Weights of a small transformer language model: normalized queries and keys, capped logits.
MLP neurons of a small language model. Each row is named by its layer, matrix (up: input weights) and neuron, and shows model dimensions 0-127. Each number is 200 + 30 x the weight over its row's rms, rounded and kept within 0 to 999.
After each neuron's rows, "fires after" lists the tokens most often just before its 100 highest values on Wikipedia text that the model never trained on. A number after a token or word is its count.

L5.up316,162,236,172,199,225,255,148,201,196,209,205,244,176,157,218,182,242,207,208,187,164,192,279,219,163,200,160,200,187,203,210,184,199,168,202,202,245,243,147,193,232,183,184,174,199,232,253,185,176,165,180,212,236,176,182,130,174,205,216,195,169,148,221,131,191,185,188,179,198,198,222,183,145,217,188,284,221,218,226,204,184,164,216,202,175,230,238,160,190,205,145,192,172,177,234,189,138,190,213,244,183,216,198,192,171,193,180,241,190,221,207,202,175,241,196,225,286,212,233,218,218,191,176,206,281,235,239,183
fires after: "." 34, "-" 23, " " 11, " (" 9

L4.up67,252,174,202,184,230,195,229,239,186,225,202,165,177,234,217,185,156,140,228,243,182,212,163,242,210,219,208,182,257,164,161,256,187,182,197,178,175,175,208,192,212,247,239,138,193,181,224,249,203,212,189,190,216,152,208,226,183,185,196,249,237,210,216,203,247,222,254,174,183,175,155,195,179,208,171,168,191,196,214,212,198,155,231,201,158,205,172,201,211,152,195,179,194,218,232,256,197,200,238,180,229,171,183,215,233,185,247,192,197,188,192,202,209,211,189,181,164,164,160,147,177,212,238,195,180,260,243,145
fires after: " |" 37, "|" 12, " Total" 8, "es" 8, "bu" 5, " Pla" 4

L6.up299,229,179,239,180,222,213,142,184,165,223,238,222,211,195,235,223,175,180,222,196,186,218,184,206,200,216,154,182,196,144,228,176,249,132,211,196,185,177,170,185,182,171,237,173,180,196,173,222,156,193,200,215,144,183,213,179,183,163,211,239,221,218,212,150,213,231,215,195,201,183,180,222,172,214,185,192,202,181,260,183,173,167,210,196,182,191,185,209,234,193,185,185,175,229,217,235,255,190,270,282,214,229,209,232,274,199,259,198,205,197,194,146,172,221,182,166,187,184,186,153,243,229,217,120,204,217,227,166
fires after: " Ma" 22, " M" 15, " D" 11, "|" 8, " |" 7, " App" 6

L5.up292,193,251,192,204,191,213,155,155,181,230,223,173,195,189,175,199,248,214,223,169,217,218,150,240,208,152,239,248,199,210,254,216,234,156,248,189,167,185,254,195,195,202,243,221,179,191,271,211,237,148,180,187,172,169,136,200,211,166,205,232,207,221,158,225,200,227,253,220,164,195,172,179,189,186,156,195,170,211,188,206,166,160,150,197,161,203,198,171,202,187,197,217,189,196,222,153,187,186,180,265,192,214,206,147,198,232,181,233,167,199,185,182,167,218,219,218,239,229,193,192,196,190,235,228,241,240,203,226
fires after: "|" 74, "-" 26

L4.up485,214,162,190,144,292,201,223,196,152,236,238,143,220,201,239,176,196,154,209,236,166,242,132,174,208,222,181,175,213,226,188,240,222,216,235,119,166,199,225,151,198,250,240,233,191,162,196,240,200,189,198,221,199,144,182,213,202,177,198,204,171,157,277,215,207,241,233,212,228,154,196,186,176,174,158,207,152,222,246,177,181,141,220,181,196,230,209,207,194,154,187,189,198,220,202,220,186,182,202,194,225,179,204,173,209,210,196,202,230,139,194,167,218,172,155,215,157,188,200,182,214,238,223,230,216,243,225,208
fires after: " |" 51, " " 14, "es" 8, "%" 8, " Party" 5

L6.up185,218,234,228,213,154,255,135,199,188,221,262,223,183,220,184,211,163,112,240,269,149,242,214,216,180,200,168,215,220,216,160,170,206,201,227,144,177,204,200,181,265,203,210,189,221,176,188,209,223,193,180,219,174,153,196,189,172,212,226,220,184,195,196,153,247,195,220,129,228,202,165,158,186,198,153,204,202,231,246,222,188,182,157,189,176,190,262,168,171,205,219,243,178,207,197,210,146,213,166,236,205,194,224,171,206,212,194,224,192,234,221,199,172,257,190,228,229,206,220,199,189,191,232,233,208,211,199,144
fires after: " |" 27, "." 23, "\n" 12, "-" 12, " " 10, "==" 10

L6.up616,204,205,232,221,157,207,170,156,210,240,215,218,230,187,169,182,221,208,227,209,175,200,151,173,242,140,188,265,201,240,231,159,260,185,179,177,159,176,180,172,199,183,248,206,193,192,203,178,215,210,181,170,146,188,151,195,214,209,230,236,199,230,201,194,203,223,211,215,168,200,155,228,220,223,219,254,198,177,219,159,161,157,150,226,177,185,232,166,226,199,185,175,198,193,196,187,193,200,226,217,233,208,197,218,240,184,198,208,193,259,184,182,136,221,200,202,184,216,213,150,183,153,264,167,229,178,199,187
fires after: "-" 40, "|" 38, " 19" 14

L6.up204,200,234,195,163,248,208,209,211,132,223,253,171,202,223,174,172,227,210,219,239,135,199,220,187,208,204,237,143,238,200,211,221,182,228,202,211,153,180,223,163,196,244,268,208,169,208,186,215,194,213,188,189,231,161,210,156,197,247,243,217,236,183,217,182,223,209,234,175,203,146,205,207,162,191,213,231,182,217,254,177,202,206,223,190,206,202,213,199,226,193,185,167,173,162,210,183,172,198,226,199,226,179,192,184,265,185,185,222,152,258,230,221,188,235,219,191,190,195,171,111,218,201,178,199,198,229,197,202
fires after: " |" 47, "|" 16, "." 6

L6.up468,248,203,219,180,198,216,206,233,235,181,181,192,189,195,185,152,223,199,221,185,164,174,190,222,209,187,220,239,182,205,210,193,216,140,202,228,196,219,145,201,265,221,215,135,228,206,261,196,188,183,197,197,192,124,151,189,162,210,261,228,191,214,229,181,188,211,210,173,192,206,187,180,159,200,186,245,281,150,156,213,183,148,163,200,215,201,262,185,198,176,204,167,203,169,206,212,135,176,192,215,230,220,200,196,206,172,170,183,223,207,251,243,199,286,177,163,233,206,155,205,255,198,203,118,227,219,210,170
fires after: " " 44, " (" 7, " E" 4, "E" 4, " in" 4

L5.up524,201,225,185,155,227,200,174,215,151,237,200,163,164,205,171,212,233,196,216,208,174,239,147,197,241,245,217,160,262,203,181,242,162,211,206,176,153,212,197,190,211,244,237,215,222,201,226,239,202,167,176,186,200,203,225,196,167,186,176,185,225,174,223,178,200,184,261,186,227,191,159,205,173,196,193,199,166,211,251,166,215,191,181,188,193,175,227,134,247,135,196,203,206,197,214,254,205,187,197,192,218,217,199,261,207,202,209,233,161,234,195,184,180,265,216,211,167,159,148,177,201,145,186,180,179,252,242,217
fires after: " |" 28, "|" 26, "==" 13, "-" 11, "mmer" 4, "===" 4